Weights of a small GPT-style language model, trained from scratch on English Wikipedia.
Architecture: RMSNorm before each block, rotary positions, biases on query, key and value.
MLP neurons of a small language model. Each row is named by its layer, matrix (down: output weights) and neuron, and shows model dimensions 192-383. Each number is 128 + 32 x the weight over its row's rms, rounded and kept within 0 to 255. Numbers have three digits each. A neuron's up and down rows have the sign that makes its largest values positive.
After each neuron's rows, "fires before" lists the tokens most often just after its 100 highest values on Wikipedia text that the model never trained on.

L4.down696:128178206137181148148072154185166168143173142139154139120145133148111056122155197157118070106108102132176138158095116117136110088143152101081121103123185154145110091145090113153158098105150153132134185137112148093153098137141125157161128100129108143118088119146116117146104124127115120096144174111148133081132190107031146136141125127129153085136036157121108182096115104100134091095095114091137084181093198177143150121097091090107182139115049161121156097128163166164110138108075144130092091196085175090166126093208121153122106113075129106156131121099158143132086112110206114127
fires before: "\n"

L4.down800:127159124120155120122129180136155141076111091127117172164208142145152140193128043140122104136108166122129134108093126115101127140184115130099157159133100138059089102137132141171089102107163107132124146133152110126144092184141156081114183170131129113104080143094103121146138157114177112071126122129129167122116116204016110157119135105134142108161074080118154141131142143148134064114137194167037150137080172153138145122086100150116062109087152164189120154065093150135182130141127122191130071121141127184103128146121066129138126167177117093127128175127182052078124110109192143167
fires before: "\n"

L3.down801:118127110118115088083140067128143124162122157085104135184201078123163136184128158112119138148107124146083188088148121168148116078141077160048188139161137098089190175090072174106095053095099131095140093136126118087158114141152148122126120173115214133112122159052135173117110093103192149145105104099124094166125204129206172163143141185132149124132099117129084089102124134099131097152107110064108114194144114139110131148060112175087109104143125087066124105094111085095134121155132136117101195108195134166084109092177135186176167110147175127084177082162114133074079118109100163141
fires before: " as", ":", " |", " for", "s", " "

L3.down618:141108077156054113160120106145113091114147091096129194152125114130210124124150155146090074145110115083111157126129126122088118077131135083115156087164210128078077168194183158155139145109099120129117164175133113067145165115130104106172138155060127134145145119068181108091122107094154128166118055095083073151098094147153129165130114147122158133162113200142097113086082087146106106142109163147085162139115179128130147124085108102131095141079144094100171113143095120101113186160159130142128117196123145128141146143162089127115139184115083082104118106129136124155129150111177094196
fires before: "\n"

L3.down348:118143117102134119101109103115117079070128134161052110115122112117136088150186167145109183141058163129143140117128112141035183176126122104092102087128153043158134101109152129085132111113120108118093154146152097141121123085104202136178141153066113064150145155062101102141119110133145126120101126091131129135123137152105106145194148116114091053159145154156127120087181110073126051085135123181079172130127176086143102084116101141102114160112143151192148138165113049180115145117142161105108143170144099166120137079141063142166092117149154157119142145098157130168116084135136134141
fires before: "\n", ",", ":", " the"

L4.down654:142114107168197115141129105159102086142132117152164096142113131109114162074149132163151188111129112147133130087111156169143118175167146067127189162137113162122127130077129095121132091106113119170104157169140077139121116138137093160135168121112107046145118138076107082098152122103118125128141125088142132124102146129050112066146078168151084148158165140094140137098119120188080113144101047121059179184082076149076125118106184082166169132140147178120080096121071067171117173159168137111121211139079151166121128158085131109125064094098139063122193124092073103105101114075137105086
fires before: "\n", "|", " ", " —"

L3.down513:161126139131142137154129114134122136127106208094114096109140128121158124126146175123108156145157129069155126153138072104174171168107104142137137144155102143085083172134108141083112110077092131166162083128144088153113153156144136177139104096080148128095070154097186148113139155062162116149146158114147147182049140124057108114083110176085110149077141139087174148150177173122149132169137104129102133165149159126097141150126130160122177112114129144129069119102161128157131144123172177191116106145166167120120162146076116118118070117139126180139064156147125096089172128084111121124
fires before: "\n", " ", " Ottawa"

L3.down230:147111141145159114157072143132099116103157131137100113165127153112173123189087093093086188182119199129154089109151118123117047133100142137181113094076087098119169116164084157135116127102128126134092145200138109205163178097163137112168116074166141086154184194106195121116185093156053143150210090186158187154123134117129139114137140123094066096086135159072140061175148156128062103114107154144167122206084149074154083051092095139122119164104078091146093168084133164120137147119122105139083115106179116158150177138122122169118118128132203111161102153181121073188176138160135140112
fires before: " the", " this", " World"

L4.down874:107118083090057118112061058077157121115144105075108172185132194116141123184117123159106076156139128121128166115086125100139181137109167101079126133094153192087099149111145121070157099101158144130094088092139154109173126146112175121127130146171146119120079102154131088123153091152172152137063106132132124104147173153041087171111144117139143064215144114187129135100129147126143137109156088092127112134127169112149086084103103192113174124096156138093145138125103152085098160085123106191111140164158177118142110142135122139109108169115127195228087117083174108136103125067209058142
fires before: "\n"

L3.down430:102108127173148141182185135116085138124138104116161111107134125141138158180174071138137084160125135138130165135106180105082164155173123143148068104147138164091110131149149186149145153104150085147156119073165106185143183173125156158109118117128157085100142135130183138149166113069154094123112118129100189149108164091151199111200121109096139170099114123058099126146085090161163138060110116140125143137183150141081128134105152116090127132083093186108145084142105135176185172127117106117135197123080141093092167121161128126105133099167047165168119057055165083135142098160203133076
fires before: " ", "\n"

L3.down342:185161146063084114165209140140090133088129123046140152130136151080144114120108159084129134090094135154189121136134125128160129172121030112138160181134141118159112129132082137124148151086140086112153139136096108135131126090148144123106130097137098143175187169116129107110031121132201109131127131183164160165144181129255135110157082089145113089120141109132145131099152167155112171143150139130155100126164181078113116137114121143152109120160106167142130084095138168099137150152095110147130156052146160138116184132116146091171099080097132099125182141141126144146143067173084151051
fires before: " ", " |", "\n"

L4.down1020:125150107136122110128192087096111196130139124106090111103137128116161133184155105097115164141108179110128155113122186110165120158106160147085144048137082174124152141116085163080141104061165152128171135117138109122141124082146129095196150141173131120139110105113043084136085181142091102110127110101071084111076106154062116148079124135134120131166142105104123125180099145147163092151152091145179143068138154106139152145120125095091118148161138133149193164154094203102117132118147096115082083116127129133095143079185132191106144166147141123114065102141153141134177104158141117114
fires before: "\n"

L3.down697:106145110145099130158109070093096037149160096088173146148116113092112175144059096127119120087134129118153133082097118122067177101114064071145192106140079142167120204136136141129159148111094158126185162126106134156128118111160116112125102129090096128129129126174139112124159183115143096067050117164160222087133129063202148124104106142108124127148124145108178097150132127119112139109129164109151154065109096124099076121133125166127077148134116084145153128106161114172113120099135134114140165168177108109147098134143140132156144171112061150126139089067053180131127063078104062070
fires before: " "

L4.down47:184079135125170130131097051099124123074104138140134135123094039152078156098088099179145140095143119094147136158146168109133081148133149100109179184110096136133126166132141219129113135160144151156117138141102077127137151143164155081201125149119111146122103099135174154158134104137132134152093136122126161139097142144123132123142093168093130151082123177100110153128079143152114151120080094146129124135111164120184111167131132133158140086154100206076150105171092132154092122082138111133129130134141154166161130112185140172118191156095098125174114146162206186175071177110197187091
fires before: " ", "\n"

L4.down408:194081141133163096051095122126137152143100090086049142098137169151103159119118102129176091122136158126146061129117108139137178150114117102158105172117127189122098130102087124145082065162095188092166112098128170184132105097108117189164100106129075140120082103151163180097087091089125133141157147138153153083063150122111132176155148135096170064117167122092087098092130132111140090090148086130105068098123103100138131134161124128063068138140094103141111120172117153161085131075096121138154157156121151117115121145098105159119127082105153090151116117117136139160076165115082121140
fires before: " the", " least", " ", "tract"

L3.down508:105113111169162153161128092121145155126128130138136158059116093148102209097092081148138166080120079075134134106077116177064065126091107166112118119090116130147121125126111114063177067087211114139160125112071147164110127209148118095139079084022133081130121137090173104156135122111160142141092074174102130196162139083133090170138104167113131158125140165116114084168165171107118121074136140194173082147138107154126109178166116131111099157084134146171135108170135115144100102126201151116100129121071136107139118108157131104152164140123134153170121149104090126172103082109154165175
fires before: "\n", " "

L3.down981:074173108059099118153151183135130132158075129134113149169135170179095101192096097104118096162147127192105129149113127154136176131120158103093117083122182129138140136100181068137121094146120134174151073129117116171142123111130156135107173054141112127149056155162155087094140127151144145165131139091116146131121126121047143094115152138116197199175112156114100106149123073101153167095142122196123107123093162176126164173150109106125147139086122173100135093102179129200160107141144135115146156186120122133065101085148142150088094165130112096118121149064150084171124157129133169156
fires before: " ", " and", " vocals", " Episode"

L3.down597:137158082131054086101198178168130207088144144083143095146155141111128157122108144125108170119199165160085101146155129068129133075140150179149153111111079175117140124079137106164134146168190148152149109141153147132159087111137139164110097142145156099173170160092121188174133197105178143101119155137137112171175111105117098178206162141122139060100171091104168092104130091134098096153134118139120156172152091103157109055054149071096073138077114146118121159112160153134097116117172157107118100205117129096146151101114189117167094120129174160127108106145099132177108184127114133088
fires before: " the", " it", " he", " there", " a"

L3.down553:099159138144118079151117145154117138072152137138111119123144147091080141167119149147084086147126148167087120083132145194172099091139143090139174133145176136110197120146080151124110089152151132162175086175126110115177093131150069118159098132158148139125135161140120091138140157189086114178045047148143124110145149122174149096131127092190125126065102142100131183076094089162182173126162133087121076047108203130151098157145081092150122092128112122099143151102127100124178132155177197147142105095144150154158134173108096134109157052210145135121088060118095097157104091053148116107
fires before: " ", "\n", " Star", " –"

L3.down498:174143198145159166109126140107174093119141103073186179176098114134142104134135103181144210162107127116073137135114086141109180158125124107162138111103111108099158165142114132110171188117140125134161114179094144172137086139128072179164149064102123117143101168085119103213155178178098121138115137087189104088076123069164098139109127084174097142089148077122168093100119123116120115098067077153160089142095135123116153152119082107113146131128103110168121157137155154159129076128142108123168132155157132129161143120121136095087100153116125076142111166109137150147122161109074158134
fires before: "\n", "---|---|---|---|"

L3.down464:168094149181167141176136099119057116183150116156158131190140134134095126160118125153143173050141095083088159084124119132101129188173129085106127074067121162130154179100100201172167126164117147104155144121084080133085180156117110135086141103102120066152129126124139189141102183086112076163118096139101174088138149103048170131137102141203104178099178124075135203148121100117126129103142118118153137156130127135150091117073202148119139130098129114121138118129118107111099140158139131121109138117062092112143105140125175121156097163080107202150167118142141168136130129114126129157
fires before: "\n", " ", "-"

L4.down682:147090177122148135126138105135078137197167155174104132202102145158094120183149147135097142133153131106174122154098175170164145142137156093122088096138158145139146117106141140156149139138096089155127129133096108148073084205095109160135127144133131111166147188073147080126119124134121161130156092087150140165161143115207134168126152168165168157113134086140115108152139134084110114136116155104144145122143125040116090154166076172131101180136172131133117122105114119143110079184172137093075130197079172152190131085094142138121087089110097151135105128099155189162154093142123075095
fires before: "\n", " |", "}"

L3.down572:175095197064134091155111125104153135126152137167156075101129106133139091108104082162118102112047138106152120171142146109135108145113149120080127110156114142025197181162119174099094154116088143186148100138083084074132083178160122148095136101103126142173110153088167131087113133131071144153072152041132155132153138097116096122139129131150134204131124118190181088075113117125141131108159116148102143198112096129135134117107134093178114146133121178117149143179147053076136122136103131142097067136121124150164139160120103145159067127112116134138131136132181076100076140134144120115
fires before: " |", " (", "\n"

L3.down366:136096101206111135109109116166147178132110075123158121165150177113136162106098135071068133155095133162140147123127104162115191106129174121119105116117113191152164162150181102188162108192122164082113112060151110149168138156178112141080148148140164118123117145146113132142110119132124136103137128126148119156144173167108143103141159132163076140090161210154087124146148156107118096120098107110158125084115099175130146112091095101171120115155163123122139156112180118107105150120091212179152150130075148179124121136180174112091147134102165190142114119217088059150121150132138114176
fires before: " a", " an", " the", " ", " is", " was"

L4.down943:141097170133073068144154174175182052174165103085079136146115100114179144108117116121184079179129135156137149208153168125144081143083136109158093098139119165141169085110128082100105126142144149121125128124097114082165113162102101149136147121111091088059144097182127160136122126164116076113141153068145142163139139151110143133149153146096097147124171168137119077136204134095194162114141060120110092120197104111116141054146088115120160107179138078096182177111113127114115055109136174111106127111156075129139147152088133096116162194064126136139158109141117085166150088142175115159
fires before: " a", " the", " an"

L3.down308:134132161148131129152182109126113131133123127085061178111164142131132149158113108136150113137145086158156097120070105083119124145150097111079196160125071123140102149143177168104147144152129121194165128106103128143173084073133131115134118191048183105049157129111135156082174093121149067140121133175139196169054167087111150141144090143164156129163094146084089122131176177167125130095130091106137093104138120148070098099124085103092129094137173115116153156144103078124147132110172096085154158137040123066073104112087097167139137145078063162202112121160125071097101133134112142068
fires before: " "

L4.down501:083154153098118134090143097157149141146228161147140052128099109077128087179139130150116126148166117139104078138063126125166124060193151084112154100131093105157102178096119113113172173114093105117143171094148149106109154182090161169178151077111128100113125198115117159113126184112157178096146105147157150110113145148060119148154116097116119098048151169097150147089126106127120109144049097137088134134099177152084122118162187128151087140102155105103131101180166162140073148130140189140105075127146097170089107139077123156151157148072083089198158128096122138144151191136200128123
fires before: " ", " K", " GER", " |", ")", " ENG"

L4.down327:108135128131100117090123139153124099142120149050112174122125172161176148180094103214052118090107126109180094165106190153067102123139124112141180159168143089067099106171151183153183120061161132131131146151108162164121129138183092128140128110130104142149100130111099115184137057101129133126119130139183079084131109106090097144158135084167089074129111137147135126181066057150148101123082096097078190156167161103132142152061095108104087156172098121185149146131101097118101122081168058130117155137170089167148099178139162112098073106156127072113177174114117133128103154099116152129
fires before: "\n"

L3.down958:105135157141132189128172177125085104111124137139083139143174125124183150122120109068124062165137118128150087121079137142148163196108116160144057103157050143157113092092092140135093141127135122165123119115106083095148105117171114090156117145162229115156073148099191125101165115104100105108118125072102073109138135163082114137078179150144118126124144076162087115116098130154088185073112081137114161151122116189148092159109119075102126099102169126146158106159130095160084128100150086046133130154154137131153128218124063126143173174115166161132116074115129149197082127165122108135
fires before: ",", "mar", " |", "or", " Team"

L4.down276:143153103116105157163145089134120106115078155157182107099140144115114158192136129154163109129150160154128168122154143153179126120123153190147134153083126105174117094113125064123124165102101162155090187135119071137158118045156070093151073117103090095164096170182097162177144146162081104118138131072219143065093089164128207184114117093145125106144147118172116152140146125118090183161065134174118116071096128192087146076095129156131154120118065090050176114113189129160087088180159071154130149124114187090109119141161148151160122150182118120117144139109139071094153136159191074120
fires before: "==", "The", "He", "In"

L3.down167:141088114142136162134162184168131124109072098194070149109119154123144116146094138068125121087136121121167102097113142078145075120150163103148100089167101163145124105149117140116125140138146134125220138092142083127135118096180080101139061060135085114128138142113168109093162155151097069129158080181097173106064125128090150139190143159095115111147166096157122115089163126131120056203098081095097116147094162172133126152159141110171139106133164078161107092055133132135142142144116123125171099183147103134074106136164228120120089177090105120099132139121063152141100185102156157069
fires before: " ", " H", " the", ")"

L4.down534:087126113242143124111142141147135177166152158135148136106093026143172153167071113099128167083178076078097101142162073159111148206110159091133086145161071144051142102128129112174168113141084088166145136174130128176130145127063153125109136117209164141141162095155147150125130131097071146178132157129145101175153177124119137178197128189170054152143094074061112138067136069114125085097139150096159102134079098095104100149102052146138127123135200126135137099122092109073147163126086134148166090108098114206109128136112161053069169131121138122151110130124118115156097141099187163118
fires before: " ", " |", "==", ":"

L3.down520:145146161111069114138156169102155110059150175131068110050062071141144122195166088119130165118148119130026092165169117152129099111133061150118131154064071085117168106093150109146069133105077193048118179157141108121152194122144151135117145158100196133143165161137129127113159105112110084096130122134125077111100121120103075116101121169156112138132096207110156101108162157119162157105202168154138192118123089120186110133118146145151117134178045133176092137113161163192153067132126139198173125124137109153121171114156086113117086113098125130123158118131115084136087117158128136151
fires before: "\n", " ", " It", " Qualification", " The", "2"

L3.down515:122165158158089131156139156167094085093116047067125132065061184176117166120146110137157200157073122120115139229139216147134127115101127162201095169184136051082140099114091122132135181147136141079064163080065121119109127138126175094145118154128096076133140115151146132147135092081124109113120133067119175105142219093101133107144179090087181160120117181157125176130133144114138111068144126120221170113150134139099097184103125132131102120172136149085140069177104074148084076105101132117127178116093085080129154174148152097126145118168111175146133119104108088137137124145151101112
fires before: "\n", " ", " Final"

L4.down228:088108135145221105086162176061108157159154180137110090125104166135132136111119088149113108142102167119118116132128191137154209117112148155111142160165146102133112104123101127118123100093194075175122157160135091114104084172106107080145172152136193168117155110067132115117115077135139137139123071165086131103139148063035104126115133157153152135138123107094060104141139128154168108141115098166138112052091155102114123110129159095154053140140134125077105106145105094151150156108124156085102171197148120130131079097107129170154148139173121022127163163123120132157125148108100070161
fires before: "\n"

L4.down798:180122061171147180069147123078192163156094119128131099094104118163100122158128097115084135069183146094143119097174115112127128169090138131123084079109082099098115127089134155117140158111098151129127036122162100160139109110150147109093124087135117123081134133142102156114083190114085084163101066149148140055119145136063124098129132171144119137115159144117167133139158144082156151114121105170212126141106149126129127124124114077099136161145147130097102105214152176127068135105040109185091131155132165130133120116157158113125148114077104133182125095076073082134069108163185147167
fires before: "\n", "===", "=="

L4.down757:087141107134131134119175149125133161149110148039102155123209111137085116112056169104128120122098136085159141081132108099122119126142146194073163131129098170122079112089118163122157161128131133095115094115184146108139129111121168129132113099125156183115134152087119173109081151135130102160110132121067089125141103107092128123160126162138184173159160174087143162063119098097153159067116127159165084114092157157151119077174126105118122118135148153081179100124104136083095161147131175124126068151159110118114197064115101163142145144119134168114135120144115065136138135129136174142
fires before: "\n", " ", ":"

L4.down1015:130094101139108143102167099124162058131092199146105152171141129084080133146135126120181134084152117158080127128089116063136119102131138086139137150155129075080116080189105121153129085082144126176152153132139122118115113144106169068125115141155132099154126144040149082175140139196141101143094097085123145143144054159082130163126084104135096132147132155146148160038197142077101139125133151107078135113137165142075095121104193093126134146087118144128154157134132103142142140164171127143130100202135137162140121125210113131060090136098153116132076178077107138129185120108200095110
fires before: "\n"

L3.down1019:150102075029088164096174080177150126213091087110145125106212160118094127144168116128130119159096098115102142179094170120117139144155142106127099113101095179079114080157155109127182119165149135173125131128123076184031130132137073114142083144079161155129108114121136168118189189146110085174104073114141103112130095094076139083096126150124114164144153201142154092115135074131097088136128160112115117145119107096113109101138147176141151181145165152158148100115134084089167139133080051123086145186184144140141162149055129093104134181117116144137139135131111124111141152081126118124
fires before: "\n", "-"

L3.down388:110158077137121153145078084061147099140091105122106063076166125162113135150173117117135133123166113140130136075147100142121124074108094141116129137155120145121094148170123133137174109057236107116145123103127086155111110152128116096142175111077107171179114180122173133108195127107139086104082118218077082101093083130069036092141162172154090154117156062088144118146168111146139168143078128059094164185117137104097149101107127124137132118156136152139149091154153142166110143146137133121114142120144169118113176150125111132198141058142137146140081091136119112117130085120144157131
fires before: "\n", " ", " |"

L4.down562:173127139162106108093115142127147185128166177082059145118123104138107131177162173113115149132058158118105151140146109128160039070068133180135101128053136079121129140060151133117142161125097145060125116104142106156140145097148135078094155149132167089124159176129098129166059131121141091124100126224131164109098124131021144121080102121177123106144095164173095133151154106162187165088099098181140156173137132140120131072128098120128139143121091155107111066122107120199070144152087096177124159100119149132116171098131114107127123145113167117126155088096100088149145108170122132118
fires before: "\n", " The", " In"

L4.down555:083119116155149084187134073115089130099106147131143139128131157175089111132098149147171081087062140116141115104065118111116158168122169109104135071103126089106118088132070161121128127106099132185199122154158205146131134094137151150114178127123143115116167129094097098113090124135119118123117140115215125082182159134151109195117059146142128141178078118118134109118178082082157133064160179129111150091107084126098132130120118113113165069040162128122115150175080161117125172128123108065098101200145165116113181167174107129148157114140068155155154103106093149105109094149017104178
fires before: "s", " life", " A", ",", "ing", "ense"

L3.down48:148113183099139128111104047094156113144170116090134170109119121143126130093133153105134109122169104131150193215167151163172190167114132094096095045138130122133112152127113093189113129086129108097112116152114126087142161099135097084158116095096093072131057138087158128173100105068110157123140138145144186104080132149058124169128157134159090108154054120116126166157132095117093130125082157175109194138136113066135133109087140170106078096136159140197081196113116096110074087181047120124087123113128157119110090163114115110130095187103101111153145143113142102084145195095104191112
fires before: "\n", ":", ",", " Attendance"

L4.down365:123104058131198107175121125124153125102076140197122131095098112086124130192158147133105167160125168099119127137158184146101108118070148118148108151122137113095164056119160161152128131164170115116102129161142161162087120159101116166173194124128106118216117195155090109107127124105130109115080101150180121123122146128151098104137082098134152107157149138119111120141166111135112145144148145096175141155079113158091142106164161103134109155128077169154139147142128143049118133132145181127099062066096125114179115138122115147108094069084148141078121123112121127094155155067251133079
fires before: "\n", " ", " —", " Pts", " GD", " Private"

L4.down975:120114160155074149182111149135131143189121112168174138089090115123136154092151112102141160145081105115111119140088149118114138135100095101153128167137102116141187122132110065080044104148135155136129164124096180150119130156159120165126117127133136150088123107147139118145139120076122140075144121146146130119151128144000134148149070126114149111124159115118116182068092132089097117113125168140103146136172104112118140093116144125090120165130122080135110161116135140147138177135112146109129105108123107132113112085117057094078099063080179107135098143146124049159102082135152111078
fires before: "\n"

L3.down891:137116152210085133081112172112095133121188132092140129155133094125083067108138153183132137049095097093084082080159133104141077120155175163162142193132083087117085134193083114167122060163104133137111145148091186147171186130161139062140103170100162106130178189120137164100116138112131133117187103157121061127090167104070135150146081098110045167125096148086163095109142088081113093107114135113109073163128120110111126136151128174140093108091104117124160132095148102138142151116151075133112129202114156142112123124164156125130088070163123189164096111110141121075110113160140140117
fires before: "|", "\n"

L4.down868:146168120098152113137134124143177174089156143070117112110187087135103156167118055127146165167092134084120154188165091126164164104104123152113165154113092191148103141100152151086109153122140173085113143134130098155167140084138086217129070158149141067136096155119066174141109114126122075108124088134173100057072114125004102137058137124122118132164113109103126148121138029128127113118144144106184128155126184169129129147125170178121123120150169153138112169145147113134145189157103046125081099112118145101072083118153098106125161177163131181108116142106147174135119134068170151138
fires before: "\n"

L3.down495:093120196122132105106125130080155113173135150161132126095102111164214104124114084146110136154149127120113142106099132153178068149114085197126186086128096152127131125113126178079101138073114129144185066074064162099177175149117084166132113111112126118125055148121157082125138080120152121146151118110111100046165114070101047121135145132076077135119143086154113133154072093127143126114138108175091114123047047123103120085117155148133183134134123142101224131205203154119164117164091124095144175136116124107112110085108075180117079122152166134159105156150103208148132100103120164093
fires before: "\n", ".", "ño"

L4.down150:168157084094139093126115125095157122148090101095044109129157144107150150136118062194171135137178171092136151108112179164139110122084114146120096095159074176139116141085132167111113132092145158122076126121180092137148129157145125147086117130152063114128137162158061128097120158143113123147119116117108137150131080162000099135106091209109096124203126144157103150156119153166144094101112109134142067120069156139131123148123153126156126163106108188110187175166150161117141162163142050160084133114141124117102139145146074126118104180101131151120181129103149092105168136128124120143
fires before: "\n"

L4.down173:061140153137125089135124132160175150121161073076124166104127127086124123129128046130106164147108122185068088112108111168080099171119142082123113168095121128159155139134153085154103129077160158147081038135154093103132127128133118170121098083120137159167132116182091072096154124181162129169087098135110095148125167112056091154102146121113069136091107097109172128110129124221154147028129196176122142133145123117127130083087085210150141110100095134097145103162157128138107099108153122104140142070142076123161126160118108118081143188131102163175100091079119127143123119164171121057
fires before: "\n"

L3.down971:141068106108111077117138103213110100096145096114139128053192130112146121084168101104113141104107171113126138204120080113115134129117095162141135127091116138148154126102199128082127105108109125105174116142105046155083181091118086103111143123136108059124105120050103065151127139131144104109103106095151104213070093094079112101155151116155165098137202141110134139160139155116109107082154165107125152181125148149140119139080122111140100141182137176117126099084140191137138140125132173151169146077189143082123079115100073151141134103101153104027129114157139148104114151125062121160
fires before: " ", " the"

L3.down997:068112095152071136152178118160149151139128170148080172072164108179151133170161140100184068115122157096093068121124131156143126159115069149133141072156096144110096087089146093116107138073123118117097189152154096153125113129173095136117166168149137119062098101134111153058133136119147120128082107098137158143171062162070170159157120129152091134135160148122142131096104083086051181120176072127068169126148085121124141139084083136117096096135135148085162166146131128130134109068124182123097120152198089144134137128096081109160104142162116100155050128136106102144149106115059118121
fires before: "\n", " Assembly"

L3.down331:127091145130092153159178131165090141139056120101064140061113134123116102156133160114117120175138125124119126206128146161110140203124148100162108138080160134094108121141138095144095120121123160121107104131154063108158111178144139139123138074185167139110121103136090117066105098131100118154114143146124111161160132066149099059164121142182159155148157141161121164073119158129132087193160143150167137077100146157097147135084150113118132161165096154140156064145081116132087148063048135163140147157109143080117123118145124178148121168097126080113075118120122138154121187127059116103
fires before: " ", ","

L4.down453:187143114107170127136168122122110134101126189069178109117160158120097128124153079089168147137143117100121086085073196089140159152107138194154126176133127201124105125180155157123140115139154079083110173101136167084174152152101114133161193137167175174184123121081154167109122110091113150171138062089147076094164143156174114139185111148139141171147069098083149125096141103134111158118139180161108120143149156103095129146128172146144099072078194150115131140141119099065159142116136105104097145108078113111102144170123130137158141150093091125134155128149113099156090137101226118184
fires before: " |", ".", " Party"

L4.down293:132155100131116168145136138125087089126179146109106090116073135163160167129192137155148152142138099069145136143144220179128122138149151098155136135044126132084166192109188220185112115083081085172127194166125124069137165152131132159101122115121107145136115115155145165184094151147119138176153132120203146132116222114138166088159175146103073109105066128137153131122133085080145164143141104159142111132099120161101136120094161099144157107121134146155094103193139099123129150143174123111112149070073100102156158122092094107131134143093082169128082106074102078099139114147164114143
fires before: "\n", " ", "|", " |"

L3.down324:170135093135108063175172118132116109165146132052146116061092133157111161150106100136144103088104147109149100118126109106164159118145138135142165102131141137086168149155136208144096233139122131150120087141164060142146159126121096087138154170087160148139127131134133148174113146076113201185153111151115118124173138139115164129089126138161130084090151134120155140146092103117077153116112135126089164119152166132158129110102172158082111146196092174136161060120148134120196110126119106130118173128163104103151145137146119106133222091156112126116062136138088145170100165101151141148
fires before: "\n"

L3.down307:142129148158157167061067132147143141133154144153107075168193142129125151103125124112155130126119128147136170141128118187117071090154149159137170158159095131157182167140149114137112146094174079075154104127111091141121169147111162100092084135104135111087156149117107191136162149100132112131149213097145119142055144160023148144120165120149150096169144137182102215141156122139143062045160122136134108196088131150146140135065105146094163145121085071165137125122136092102121132159089143107169097156112085127141133130140122195102170171146119140144092171108124108131153121147185102164
fires before: " the", " by", " a"

L4.down425:194103101127099151135152143145173172161134152167098088152115190092127137081128119161187162072124122093112105141127148069151145147136132165139126136109135197156117120167175081085118072120153123133075183107129109144034103150127119125101151195078153122097202103119050076081116137128135160133164129117143125100131063076092120138131142186191160120075101104101153167131107119099150150178080138107113119112122095088136159105139161131170142138076095151160112115170094144140123128067112098108132106100164165109112143153093084105131171130139110125143035128148156145174097162072154104121
fires before: " ", "\n", "im", "ja"

L3.down546:064159132158138140155135075155092134152129121048140126094113116123186132110107127070138095143080212097156097072114114094133139125123118151133129186163139066109125126140077102169185174156118125148165121149069123168081145101100142141107132120094121150142100132102174156173133146143141120102143086180100122175087146128156177149179133043108091135114048098077087145181117136065122114081135127127133117105193108142157187131099072151139074125112049111138094106127124141072127118143087096098099128130186132144129128129120108163127109112140135170107106112103137135155172090148039122174
fires before: " "